config.yaml
n_head: 9
n_kv_head: 9
d_mlp: 512
activation: "swiglu"
norm: "rmsnorm"
rope_base: 5550.0
parallel_block: true
init_std_o: 0.0116
init_std_up: 0.0592
init_mimetic: 0.7
optimizer: "adam_variant"
beta1: 0.9
grad_clip: 1.0
seq_len: 2048
train_tokens: 142000000
MLP neurons of a small language model. Each row is named by its layer, matrix (gate and up: input weights) and neuron, and shows model dimensions 112-175. Each number is 128 + 24 x the weight over its row's rms, rounded and kept within 0 to 255. A neuron's up and down rows have the sign that makes its largest values positive.
Before each neuron's rows, "fires in" lists the words (lower case) most often at its 100 highest values on Wikipedia text that the model never trained on.

fires in: "had"
L3.gate494 [ 80  89  91 128 125 160 128 133 114  94 149 113 130 135 145 126  90 107 130  93 109 141 192 165 103 100 131 128 110 157 129 124  88 117 170 113 143 158  88 115 119 121 146  92 125 118 121 138 144  87 133 157 152 136 157 190 156 170 124 142 106 123 159 150]
L3.up494 [140  88 129 132 142  74 108 142  80 125 155 120 110 101 143 117 163 136 138  92 118 102 118 168 178 130 120 163 145 142 115 157 140 121 126 131 126 120 139  78 126 124 115 103 113 177  80 157  75 190 121 126 118 130 145 101 117 134 121 108 149 104 122 157]

fires in: "on", "at", "only", "local"
L3.gate89 [ 94 120 120 115 133 120 143 104 130 172 111 169 145  86 137  97 190 107 113 109 131 130 132  95 151 177 119 137 133  84 148 128 143 133 117  90 118 146 155 162 118  96 131  79 152 121 130 153 101 112 159 113 166 115 137 119 122 121 153 137 109 126  89 118]
L3.up89 [ 76 147 154 132 121 152 107 148 114 185 101 127  87 117 126 151 134 163  98 149 160 141 163 161 185 150 129 149 115 133 134 132 160 141 112 123 127 138 111 126 117 129 158 142 120 127 119 164 114 149 146 144 124  98 122 120  80  98 127 139  91 114 146  88]

fires in: "7", "8", "four", "two", "seven", "100"
L5.gate134 [117 102 169 129 142  90 145 148 135 107 123 143 116 170  84 114 120  90  83 118 148 132 214 113 132 126 157 140  85 110 144 139 164  92 142 136 131 120 110 138 132 109 133 127 113 142 114 127 102 150 104 137 129 110 148 136 165 173 127  93  97 150 128 134]
L5.up134 [117 101 127  54 129 121 162 142 170 121 178 121 112 158  83 118  90 154 111 146 132 144 143  88 155 129 136 127 123 100 146 129 129 145 135 161 107 133 122 131  86 120 142 126 140 139 169 118 150 154 137  74 118 148 157 134 121 158 127  91 116 133  93 121]

fires in: "area", "region", "election", "river", "location"
L2.gate328 [116  89 148 119 151 137 149 122 115 129 160 121 136 167 143 105  94 141 152 117 124 131 135 188 114 104  76  88 113 136 147  89 146  94 133 154  89 125  83 108  97 155 138 136  89 143 131 106  76 127 118 111 178 140 153 117 129 126 120 133 130 103 116 125]
L2.up328 [116  92 159 129  83 135 122 181 118 115 141 128 117 156 149 152 131 157 158  80 154 116 131 115 131 117 127 121  98 122 121 115 171 161  96 155 108 102 126  96  98 134 105 170 129 140 108  95 138 124 154 107 147 120  99 147 140 138 128 117 107 112 151  90]

fires in: "school", "town", "village", "education", "schools"
L2.gate195 [135 110 100 124 107 133 154 128 147 135 163 138 147 130 104 114 135  85 148 110 143 113 158 161 120  92  99 120  96 115 126 114 105 153 144 130 159  76 147 113 112 186 140 144 107  89 155 150 127 123  83 120 130 117 119  95 122 154 150 145  83  88 116 115]
L2.up195 [162 138 150 128 159  97  95 139 127 165 117 145 126 140 141 133 120 156 106 127 115 190 153 119 167 149 105 146 149 112 125  75 132 131 113 155 165 115  92 108  84  95 142 100 122 103 126 112 127 156 142 139 143 149 138 104 140 157 126  85 105 162 137 123]

fires in: "may", "august", "october", "september", "july"
L5.gate471 [111 162 131 129 179 111 128 130 102 134 170  99 162 132 147 123 131 119 154 106 114 150 168 171 176 106 132 135 154 121 140 152 109 115  92 107  90 122 180 106  93  89 108 183  90 165 146 171 148 150 129 168 116 154 116 121 139 138 147 185 114  95 132 161]
L5.up471 [142 142  96 132 159 147 117 100 111  96 154 113 153 154 155 137 121 146 180  99 115 172 110 178 137 127 153 117 152  94  97 127  72  89  91  77 101 128 169  92  98  89 132 150 109 145 127 132 113  95 123 114 127 130 111 183 155 130 147 165  82 119 132 126]

fires in: "as", "who", "was", "college", "university"
L8.gate260 [111 135 103 126 152 128  99 133 150 128 174  82 124 136 164  98 127 108 146 143 152 106 112 132 127 110  95 103 141 147 110 144 147 148 123 125 109 123 129 116 138  93 151 100 150 160 121  98 108 193 110 150 113 111 119 155  85 181 111 155 110 139 169 148]
L8.up260 [156 174  95 127  85 133  70 113  89  68  99  97 150 116 129 117  99 170 145 122 108 132 119 154  97 128  86 138 108 117 138  99 130 168  88 168 108 145 171 148 167 128 113 155 107 109 135 144 149 109 135 118  92 132 112 111 125 100 100 139 153 134 136 114]

fires in: "book", "christmas", "film", "song", "language", "songs"
L5.gate396 [122 112  84 140 133 126 125 120  56 125 133 119 143 137  97 134 119 149 103 150 106 116 127 135 117 128 142 149 125 121 150 153 151 123 106 156 139 128 127 135 131 107 162 123 119 171 118 151 142 155 116 189 117 128 123 137 164 180 188 124 149 144  90 137]
L5.up396 [145 106  79 133 124  97 179  82  98 117 123 162 130 124 114 144 106 154 151 143 105 176 127 154 112 154 110 100  92 135 154 133 120 145 156 133  91 105 141  70  87 108 141 106 114 116 116 140 136 116 125 124 129 133 108 144 150 147 163 141 140  86 143 155]

fires in: "had", "has", "have", "having"
L3.gate267 [115 126 119 148 118 137  56 119 121 108 126 130 112 143 156 134 123 148 134 131 125 137 102 135 128  90 133 193 135 135 116 158 122 121  75 173 150 145 132 137 154 141 138 140 114 140 101 164 115 165 107 152 153 108 123 113 103 103 113 161 150 153 152 144]
L3.up267 [ 94 158  94 172 161 133 120 162  92 104 152 136 142  99 136 113 120 111 143 104 100 147 152 160  98 161 136 145 131 149 126  82 108 131 138 136 148 139 126 106 158 120 155 122 128 122 104 168 160 113 119 131 144 146 102 155 113 148 136 119 124 111 162 126]

fires in: "many", "these", "which", "if", "various", "have"
L2.gate446 [155 103 147 122 143 153 115  94 183 100 169 167 114 118 136 134 126 103 140 140 128 140 110 107 125  95 143 119 166 142 164 103 159 150 118 149 147 141 121  95 154 126 105 130 137 150 141  84 144 124 127  88 121 108 142 109 155 121 110  94 128 132 115 135]
L2.up446 [108 146 101 115 161 143 136  64  98  71 139 168  98 120 125 125 104 172 164 110 112 135 120 102 142 103 143 120 110 165 145 137 147 100 106 142  70  97 123 116 129 163 111 149 155 121 126 134 125 133 154 126 137 131 164 120 117 153 108 107 150 128  80 143]

fires in: "also", "assets", "facilities"
L2.gate106 [100 145 116 146 107  95 160 119 152  98 151 104 129 112 103 157 138  97 121 148 136 167  86 138  77  71 158 144  89 126 111 153 169  92 133 138  70 159 135  92 131 112 171 112 122 112 148 111 135 108 122 122 119 174 125 137 155 144  87 125 127 130 114 128]
L2.up106 [167 116 125 123 141 103  98 127 103 133 110 157 130 174 135 101 163 102 127 127 129 112 106 143 145 105  94 153 139 125 155 141 120 138 180 131 113 116 121  86 104 130 128 126 142 137  96 110 120 165  74 145 130 146 130 120 119 114  72 138 150 105 122  91]

fires in: "all", "many", "two", "these"
L3.gate310 [128 146 104 120 181 141 111 147 163 127 198 150 132 165 127 175 107 120 114 136 127 138 130 100 153  69 151 132 136 156 103 108 118 161 140 157 127 144  90  95  81 109 138 127 108 115 158 133  96 134  97 130  81  89 140  93 143  81 115 106 154  91 147 110]
L3.up310 [107  82 144 121 151 113 103  97 130 102 117 124 156 103 145 136  97 153 146 127 113 122 130 115 143 177 151 102 123 123 160 126 111 132 100 126 134 177 181 109 144 123 142  97 121 158 124 132 137 134 173 112  75 146  91 135  78 144 150 136 131 168 125 131]

fires in: "january", "august", "may", "november", "march", "september"
L5.gate95 [ 98 132 124  80 180  89 155 161 108  97 115  97 139 122 139 126 133 152 116  76 133 149 113 144 114  92 161  93 109 145 164 121 125  88 100 123  96 142 142 125 120  82 156 160 144 115 150 133 125 107 154 151 143  93  98 130 146 104 169 138 115 102  92 155]
L5.up95 [151  99 135 109 171  97 138 120 157 133 167  79 122 117 157 136 149 125 143 125 135 124 114 155 119 129 136  88 156 176  93 130 106 107  71 136  70  78 199  70 128  92 138 182 104  92 121 114 104 126 129 171 149 104 127 154 107 140 123  99 111 155 132  95]

fires in: "at", "near", "nearby"
L3.gate182 [104 126 144 117 107 113 120 166 126 127 160 103 148 118 103 151  94 112 137 141 139 164 162 145  83 135 130 135  84 150 100  60 188 143 136 136 121 135  85  98 114  78 119 142 133 125 123 159  95 131 108 106 121 148 151 114 148 149 139  99 125 114  95 160]
L3.up182 [162 154  76 147 129 135 147 125 124 132 119  92  99 142 142 131 130 138 104  94 120 154 150 146 157 137 139  97 121 124  86 112 120 149 147 129 159 106 134 115 127 130 154 121 166 111 119  90 134 116 122  91 127 130 166 132 138  94  96 141 142 154 162 112]

fires in: "august", "september", "february", "march", "november", "may"
L5.gate131 [117 169 132 138 157 135 112 118 109 128 154 153 140 138 135 177 138 131 158 100 134 137 153 137 142 155 126 141 181 111 142 117 133 118 101 128  95 203 118  86 111  87 117 152 120 154 121 132 117 124 115 194 158 119 118 165  89 112 176 129 130 140 144 127]
L5.up131 [161 148 140 129 160 132 143  85 128  97 130 100 135 146 142 104 153 105 127 133  92 122 136 145 127 136 166 142 132  93 131 124 106 138  78 136 105 105 147 157 155  97 111 112  97 141 124 136 108 103 120  93 103 138 113 118 188 105 160 187 117 104 116 143]

fires in: "on", "hillard", "structure", "clardy", "only", "failed"
L3.gate301 [100 128 112 151 130 106 100  97 110 142  70 132 127 113 138 130 164 169 115 136 117 120 149 135 139 170 112 116 127 123 127 169 163 107  84 141 221 110 121  90 132  91 135 141  97 142 141 181 146 108 123 165  98 100 142 133 111  99 123 117  98 138 115 105]
L3.up301 [127 130 145 134 144 141 122 146 113 158 134 135 149 145 111 126 112 140 139 147 142  82 114 131 162 157 120 135 131 129 128 186 115 144 139 114 161 141 115 112 115 118 177 156 138 123 174 183 105 113 125 132 107 138 138 154 135 125 119 121 129 129 132 109]

fires in: "music", "road", "railway", "available", "lead"
L2.gate411 [108 142 132 128 118 137 119 133 130 118 120 147 113 126 152 166 149 152 105 140 103 190 120 148 114 142 112 129 103 142 131  94 142  93 145 137 152 145  93 157 135 118 132 124  87 117 126 166 180 139 120  96 135 143 120  74 150 184 162 102 153 130 154 116]
L2.up411 [176 139 134 150 119  92 101 102 137 123 178 134  97 107 119  78 135 106 128 108 182 108 150 152 108 116 120 183 146 166 149 143 115 153 134 143 113 138 183 115 107 116 130 138 168 147 190 142 155 123 121 119 149 164 148 124 117 151 142 150 106 124 150 129]

fires in: "had", "moved", "at"
L3.gate306 [116 137 174 168 144 108  95 155  93 143 124  93 117 135  94 116 132  90  83 157 135 143 164 143 142 116 135 137 124 122  72 116 163  97 134 157 117 172 120 141 137 101 124 105 144  79 118 121 109 113 147 158 132 136 121 160 111 141 108 126 147 143 124 114]
L3.up306 [111  99 137 116 133 127 106 133 154 118 118 148  68 153 121 106 174 137 143 112 145 155 158 128 152 182 124  80 124 136 117 170 104 139 109 156 168 121 119 104 144 149 130 114 127 125 117 163 158 153  96 143 132  62 153 174 106  91 100 142 111  90 121 102]

fires in: "of"
L3.gate275 [121 129 123 135 156 114 113 160  96 133 156 132 159 160 113 140 102 119 144  91 121 118 152 164 136  73 151 115 124 181 131 163 139 106 165 150 160 141 154 128 193 117 103 136 188 122 148 105 118 161 138 138 118 147 162 151 137 159 119 104  79 150 113  96]
L3.up275 [156 120  93 128 113 109 123 106 114 130 110 148  97 129  71 114 126 120  69  74 146 131  94 151 134 151  82 151 104  92 129 150 138 108 138 167 144 146 175 110 126  87 168  76 150 122 152 130  74 105 156 145 128 148 111 133 118 148 146 100 111  81 120 132]

fires in: "two", "three", "most", "seven", "43", "four"
L2.gate11 [113 112 124 109 133 103 174 145 118 120 116  79 115  88 101 110  62 172 112 126 103 131 146 107 127 127  90 116  97 140 115  86 125 102  91 111 142 136  78 153 167  93 127 136 139 139 125 134 159 115 108  86 138 109 158 139 137  87 159 159 149 142  85  85]
L2.up11 [129 113 122 109 141 144 119  85 120 129 123 153 167 121 119 149 145 116  88 127 174 155 154  79  87 105 110 102  96 129 122 146 116 109 148 135 129 133  81 126 140 127 137  66 133 129 136 121 122 138 141  73 141 134 175 148 119 167 123 129  94 139 117 139]

fires in: "school", "film", "village", "board", "team"
L5.gate381 [155 151 132 139 134 165 105 153  93  96 124  96 161 151 143  80 139 114 158 109 149  86 116 133 161  93 127 136 101 156 154  99 141 150 159 149 193 108 144 112 100 117 121 119 134 143 156  97 126 129 128 126 125 169 119 125 139 131 162 151 115 122 153 112]
L5.up381 [117 141 132 107  76 153 141 107 111 127 117 117 110 127  84  71 137 143 112 136 145 144 113 112 105 122 117 104 156 112 168 123 155 131  63 103 129  87 128  87 124  99 110 132  80 111 184 137 120 141 159 118  92 108 130 115 151 149 156 119 117 171 178 171]

fires in: "of", "for", "by", "at"
L5.gate415 [ 89 193 106 124  68 101 113  93 164 114 120 151 145 122 113 119 132 146 160 119 110 168 136 141 115 118 116  86 136  89  91 130 191 125  87 147 122 144 120 113 139 112 122 141 147 157 108 113 109 135 117 132 125 133 150 133 171 166 135 126 112 140 112 144]
L5.up415 [134 151 136 151 149 147  73 117  72  95 134  88 127  98 117 137 141 127 149 126 107 134 167 158 140 120 137  85 111 105 135 124 122 148 122 132 150  82 134 145 147 176 160  86 101 134 138  79 137 127 150 139  92 116 123  85 109 127 123 150 122 126  82 131]

fires in: "located", "held", "place", "left", "described"
L2.gate191 [137 163 114 142 172 152  86 128 138 151 106 128 123 167 141 147 158 124 133 132 159 119 138 167 173 113 150 114  88 104 122  99 142 171 148 167 156 119 140 140 120 148 119 104 104 147 145 142 134 111 155 108 143 119 123 143 143  78 161  99 138 121 119  94]
L2.up191 [117 158 138 116 149 110 113 146  56  88 143 113 121 123 120 111 125 123 122 161 109 123 128 131  89 105 101 122 137 120 121 107 107 114 104 159 144 152 113 121 112  80 149 142  97 151  99 141 127 167 109 126 137 165 113  92 165 140 131  98 126 133 142 121]

fires in: "film", "single", "song", "video", "induced"
L3.gate279 [118 126 102 129 136 147 111 122 109 147 147 136 170 147 116 126 146 130 156 149 124 117  95 163 137 121 103 135  95 144 125 134 104 105 155 172 137 145 137 109 145 150 154 133 101 166 142 165 137 106 152 149 101 169 108 169 137 181 124 130 112 117  71 137]
L3.up279 [110 111 123 127 142 138 121  69 133 138 121  92 162  96 100 139 114  91 138 147  89 160 135 126 116 126 117 113 100 154 146 116 127 169  63  98 136  80 134 149 160 142  99 178 129 135 131 151 106  97 134 163 119 145 154 122 163 148 145 158 109 127 131 132]

fires in: "president", "jody", "000", "performance", "2012", "festival"
L2.gate133 [163 102 130 197 117 137 135 111 102 133 123  90 119  85 169 140 133 129 149 175 129 101 134  84 140 127  91 136 110 123  93 168 141 147 116 151 140 121 129 119 147 162 106 119 116 137 122 129 135  88 109 124 143  94 151  90 158  94 112 131 160 101 132  92]
L2.up133 [117 127 121 123  96 128 129 133  87 132 123 114 136 136 126 145  89 153 102  61 100  93 158 171 110 197  87 123 135 107 105  69 124 118 143 127 117 124 149 144 132 105 148 102 143  89 120 151  82 145 140 134 119 159 164 154  89 125 119 143  99 109 138 108]

fires in: "before", "after", "at"
L5.gate321 [112 100  96 141 141 147 119 164 124 128 116 113 142  95 116 137 135 125 143  72 163 154 109 122  93 140  84 135 184 115 146  97 172 133 130 103 107  78 154 114 144 167 153 127 101 141 160 134 113 138 140 114  93 156 149 110 132 144 120 124  95 130 170 136]
L5.up321 [160 211 121 121 125 142 115 136  98 117 129 124 106 157  95 111 137 122 121 103 118 134 178 146 115 133 112  91 100  82 157 101 131 129 120  94 165 100 127 146 128 122 124 147 199 127 119 142 108 122 129 115  99 148 127 112 152 126 117 116 125 127 120 127]

fires in: "these", "hillard", "which", "there", "this", "both"
L5.gate345 [136 114 123 105 133 130 116 115 137 141 156 144 108 123 132 102 109 128 156 120 125  92  95 105 128 147 165 124 123 158 143 135  99 144 110 172 113 102 151 106 131  90 165 127  95 109 152 151 136 138 150 128 160 152 113 113  85 131 118 171 177 139 118 120]
L5.up345 [141 149 116 134 136 134 129 131 126 131 119 132 147 154 142 126 118 193 137  98 113 122 142 101 100 158 137  93 108 145 127 106 141 153  63 174 133 139 105 102 115 113 120 140 107  70  99 164 128 162 172 110 139 127 112  94 128 157 129 127 120 106 157 128]

fires in: "has", "have", "is", "denver"
L5.gate40 [157 156 125 127 134 131  92 150 129 128 108 115 122 156 122 142 127  96 109 116 143 121 124 148 137 161 145 134 163 131  76 160 137 106 127 145 121 156 128 140  97 132 175 113 111 112 129  81 132  90  97 125 142  88 131 145 134 108 148 137 149 169 156 154]
L5.up40 [115 187 169 149 118 124  97 133 114 154 117 117 142  73 141 131 129 119 134  98 106 141 139  96  99 123 148 142 121 121 109 114 120 161 127 156 151 101 165 149 161 148  97 141 130 110  72 137 117 120 123 113 116 150 146 105 103 129 162 103 153 161 162 133]

fires in: "york", "july", "georgia", "january", "yorkshire"
L2.gate35 [121 141 158 151 184 148 129 127 138 133 143 118 126 149 153 180 124 149 129 160 137  98 131  69  93 119 121 121  74 140  95  81 110 118 161 132 130 151 178 148 151 155 117 129 155 151 139 114 123 166  83 148 142 137 115 131 128 106 134 142 149 148 120 137]
L2.up35 [105 149 120 105 104 118 126 150 116 118 179 149  94 102 182  99 129  88 138 113 112 138 127 138 146 116 138 132 115 135 108 131 100 154 123 161 144  83 157 120 138  94 124 156 121 143 134 136  88 140 182  89  96  96 103 162 115  94 132 118 159 156 149 160]

fires in: "and", "or"
L10.gate117 [146 114 108 148 124 159 170 133 136 143 103  83 146 138 128 150 154 127 114 104 130 136 160 135 174 145 162 125 139 110 105 101 150 112 155 142 163  88 155 123  99 163 110 115 105 134 137 173 116  87  90  80 135 121 110 141 153 171  96 122 141 129 115 172]
L10.up117 [141 147 148 146 114 125 160 110  91 125 145 138 124 104 152 106 105 121 134 125 156 103 120  90 129 104 142 129 104  58 146 117 140  97  89 134 123 129 115 197 127 135 113 137 141  97 127 120 116  86 108 123  93 109 128  93 111 139  86 121 106 140 156 123]

fires in: "be", "also"
L8.gate143 [153 169 122 114 107 117 112  87 120 108 147 123 121 117 161 155 121 134 128 120 171 104 112 143 118  77 178 163 136 116 120 132 115 176 105  95  86 148  76 125 105 130  90 110 154 129 139 141 142 111 106 180 156 179 161 114 120 153  83 130 104 117 140 115]
L8.up143 [158 125  88 121 100 124 109  96 129 105 131 123 117 145 128 104 121  96 135 134 100 118 104 112 119 133 138 155 154 124 123  95 146 164 107 117 132 142 100 112 129 152 178 120 121  97 115 153  76 126  88 137 127 149 154 133 114 111 118 111  77 130 126 132]

fires in: "in", "and", "at"
L10.gate505 [196 120 134 143 147 152 148  97 143 141 118 100 136 135 110 169 115 102 161  89 126 113 148 151 140 106 132 118 134  98 108 150 143  91  90 109 204 122  94  90 138 103 133 147 108  97 105 114 101 129 144  87  92 147 107 115 143 141 123 124 143 113 100 187]
L10.up505 [117 142 108 139 138 174 149 132 167 105 162 149 119 154  98 139 125 122 120  84 152 183 163  93  87 148 137 136 137 117 134 164 162 134 118 114 134 145  84 154 136 154 138 164 167 163 152  93  95 137 100 169 138 156 126  90 128 136 117 121 156 117 157 215]

fires in: "which", "who", "this", "above", "what"
L2.gate138 [129 121 134 141 168 169 116 124 115  84 165 123 119 113 119  75 120  95 133 116 135 123 147 155 146 103 121 165 125 152 141  99 141 129 122 185 153 112 120 147 164  90 137 125 140 119 122 130 103 105 110 104 136  79 167  98 119 102 143 134 159 130  98 127]
L2.up138 [114 168 134 134 150 119 152 124 133 183 139 116 112 131 170 118 173 131 134 137 165  86  89  74 132 138 112 122 120  97 157 140  87 124 129 144 127 151 100 112 106 124 127 118 126 106 143 125 128 131 126  76 138 109 142  93 137 161 104 113  98 130 119 136]

fires in: "2012", "2019", "festival", "2021", "2015"
L2.gate439 [104 131  84 159 137 132 105  75 141 121 126 117 122 102 155 149 117 118 113 140 100  97 110 129 152 125 102 122 101  91 160 125  86 112  75 100 105 138 114 106 154 168 117 142 108 158 119 127 123 116 144 129 107 141 137 119 136 122 118 148 156 128 137 110]
L2.up439 [ 74 144 115 117 136  88 127 128 141 103 102 100 140 101 147 122 143 135 151 148 121 134 153 148  90 158 119 139 129 140 138  69  79 105 140 183 134 137 146 115 127 154  89 145 152  96 118  99 134 109 144 116 155 140 134 146  90 120 137 157 135 150  98 130]

fires in: "known", "most", "the", "due", "important", "early"
L10.gate364 [ 80 129 105 141 147  78 123  55 125 156 172 149 146 138 125 133 144 127 153  98 139 170 122 131 151 139 127 113 118 109 161 129 123 106 140 114 154 112 130 141 135 158  99 127  83 177 100 146 132 122 128 134 118 158 137 111 134 129 110 154 145 129 104 126]
L10.up364 [137 142 127 165 101 122 112 134 114 114 127 195 114 100 161 135 154 161 122  93 108 133 155 125 100 105 134  92 105 127 121 143 150 162 185 150 140 139  91 161 114 104  98  75 111 186 116 133 129  89 172 165 137 100 144 117 101 156 116 123 159 119 163  82]

fires in: "had"
L3.gate183 [154 112 122 108 152 150 122 135 122 133  94 113 117 114 108 137  90 124 144 169 111 167 134 171 141 109 105  96 160 150  88 109 142 122 190 140 125 138  87 132 134 142 166 129 143 108 132 150 151 113 115 142 145 118 171 153 129 129 158 128 108 131 127 101]
L3.up183 [163 124 148 165 124 156 159 141 117  68 113 107 105 130 141 148 103 152 107  99  83 111 145 139  91 128 139 108 124 151 103 139 160 119  99 177 133 160 132 134 125 113 110 144 155 109  77 168 130 109 123 110  93 154 149 147 108 149 129 138 132 132  77 136]

fires in: "second", "first", "third", "fourth", "best", "end"
L3.gate78 [133  88  94 145 166 136 107  86 144 125 109 133 134  84 109 140 104 134 162 149 129 126 153 133  50 105 151 154  87 123 114 121 115 130 127 144 144 173 120  76 134 136 100 147 138 135 117 136  74 157 138 147 145 186 123 148 118 139  90 163 112 149 148 153]
L3.up78 [120  91 135 114 121 151 107 109 134 160  61 132 102 125 120 154  88 147 133 109 114 124 146 136 109 112 138 135 109 145 114 137 121 126 107 103 118 189 142 101 126 121 120 131 121  83 172 116  95 145 116 126 129 162 118 141 102 146 130 174 110 139  98 106]

fires in: "after", "03", "before", "harbor"
L3.gate225 [129 116  97 110 148 146  96 133 160 154 162 160 117 136 129 131 154 135 139 127 111 101 137 115 131 133 177 122 137 144 120 114 174 154 142 165 137 115 151 143 139 154 114 113  88 157  97  86 150 148 111 177 148 123 102 162 158 113 130 145 130 117 168 116]
L3.up225 [131 176 114  85 151 105 126 156 132 103 156  79 123 121 142 138 124  78 122 115  80 137 116 155 118 117 148  65 112 116 149  96 140  75 152 145 160 151 165 163 158 134 127 144 117 132 128 113 142 139 157 131 131 136 100 153 132  90  97 128 129 116 136 134]

fires in: "on", "la", "only"
L5.gate3 [ 95 130 105 114 100 135  80 114 162 130 174 119 147 132 103 161 111 119 129 124 179 102 132 127 133 183 136  90 113  74 127  90 145 115  96 117 128 138 120 110 136 103 151 130 121  79 114 122 113 156 123 116 104  82 137 106 118  99 109 144 112 110 129 136]
L5.up3 [119  83 122 111 149 144 109 140 112 128 106 125 133 117 103 115 123 151 145 132 126 152 146 105 104 135 146 158 133 146 137 152 159 156 148 127 151 103 146 106 128 117 177 143 176 128 149 153  97 117 155 139 108 118 168 120 135 114 115 148 124 142 160 162]

fires in: "and", "she", "with", "traffic"
L8.gate284 [153 134 125 156 121  98 110 144 133 116 121 119 107 145  88  90 157 155 102 110 156 105 171 125 127 126 128 144 124 117 108 132 126 126 122 145 163 142  99 154 129 147 161 135  96 127 128  96 144 121  99 103  96 105 109 131 130 185  93 101 145 140  80 158]
L8.up284 [155 105 105 153 114 119 134 160 157 136 122 108  83 100 125  72 145 147 117 151 188 140 110 113 104 150 163 154 181 113 119 135 142 104  80 130 107 110 119 146  92 116 132 151 178 112 130 139  93 140 131  67 102  88 132  99 130 126 110 108 123 105  99 142]

fires in: "had", "have", "considered", "contracting"
L2.gate84 [142 110 143 135  90 130 129  94 171  93 183 175 151 132 133 101 167 158 120 170 113 115 138 140 126  86 114 113 116 152 118 142  86 156 150 115 118 127 115 102 157 144  89  91 119 118 104 157 117 157 115 143 124 161 146 135  90  97 106 183 134 123 142 121]
L2.up84 [106 155  94  93 181 170 120 166 101 136 135 103 140 137 137  98 146 152 132 121  78 159 142 140 154 148 136 141 125 138 138 114 124 156 112 115 164 178 133 145 127 119 101 143  96 137 115 119 102 152 128 165  88 117 130  97 138 139 137 139 153 169 151 143]

fires in: "of", "million", "studied", "studio"
L3.gate144 [122  84 104 176 144 127 115 159 116 130 139 111 107 142 102 114 128 132 128  82 124 124 153 166  97 118 154 117 122 137  97 146 149  91 127 139 109 103 151 126 154 154 158 108 133 109 143 128  74 100 134 152 157 115 103 140 112 133  98 131  87 152 148 138]
L3.up144 [157  93 146 149 121  60 138 122 136 146 131 134 139 140 121  92 112 141 128 102 154 133 128 118 111 155 140 165 112 135 146 126 107 100 156 155 109  83 156 106 146 116 129 135  94 138 153 122 122 150 119 133 158 113 159 148 127 158 189 102  99 121 133 109]

fires in: "of", "these", "two"
L3.gate18 [126 106 117 125 147 106 158 102 104 105 180 132 125 124  72 137 126 138 164 110 100 133 162 153 105  87 141 117 116  97 105 166 159 146 122 105 110 157 127 144 103 109 144  88 145 154 145  94 111  92 139 137 125 130 111 118 147 133 131  97 131  90  87 134]
L3.up18 [124 111 165  99 178 133 152 135 166 137 143 189 121 121 151 150 146 137 126 117 117 135 123  91 112 129  92 122 170 137 179 115 137 149 116 148 114 104  89 164  75 141 125 116 142 150 139 145 116 165 142 120 142 122 165 133 111  99 100 144 154  77 102 112]

fires in: "fw", "mf", "df", "republican", "football"
L3.gate103 [129 115 121  77 173 142 148 118 126  97 102 108 109 147 127  93 134  70 138 100 101 152 147  79 161 137  85 151 144 153 151 120 163 157 134 103 141 162  63 154 113 100 139 120 103 107  93 130 135 157  97  98 124 155 180 129 182 122 129 159 143 139 141 165]
L3.up103 [148 119 121 157 146 116 116 185 105 150 123 161 116 125 116 123 111 159 138 154 180 114  87 147 162 180 116 112 137 149 167 109 169 160 126 142 135  85 113 126 126 154 170 111 122 118 145 108 136 189 131 128 167 125 105 116  98 120 169  94 105 139  93 106]

fires in: "be", "found", "founder"
L5.gate163 [175 112 132 135 156 146 100 101 125 134 126 118 162 110 120 122 145 126 150 104 143 123 124 146 130 151  62 139 177 129 128 136 141 152 112 106  95 104 100 129 101 212 110 127 139 165 111 116 165  90 125 124 119 134 166 145 119 154 138 133 124  89 153 123]
L5.up163 [136  95 150  73 130 118 102  99 123 133 115 122 113 153 115 157 130 131  99  69 121 166 154 126 122 140 149 128 121 147 174 122 107 116 141 119 164 182 119 124 142 131 111  88 130 105  95 144 141 120 104 129 152 136 112 143 165  93 132 175 140 103 132 124]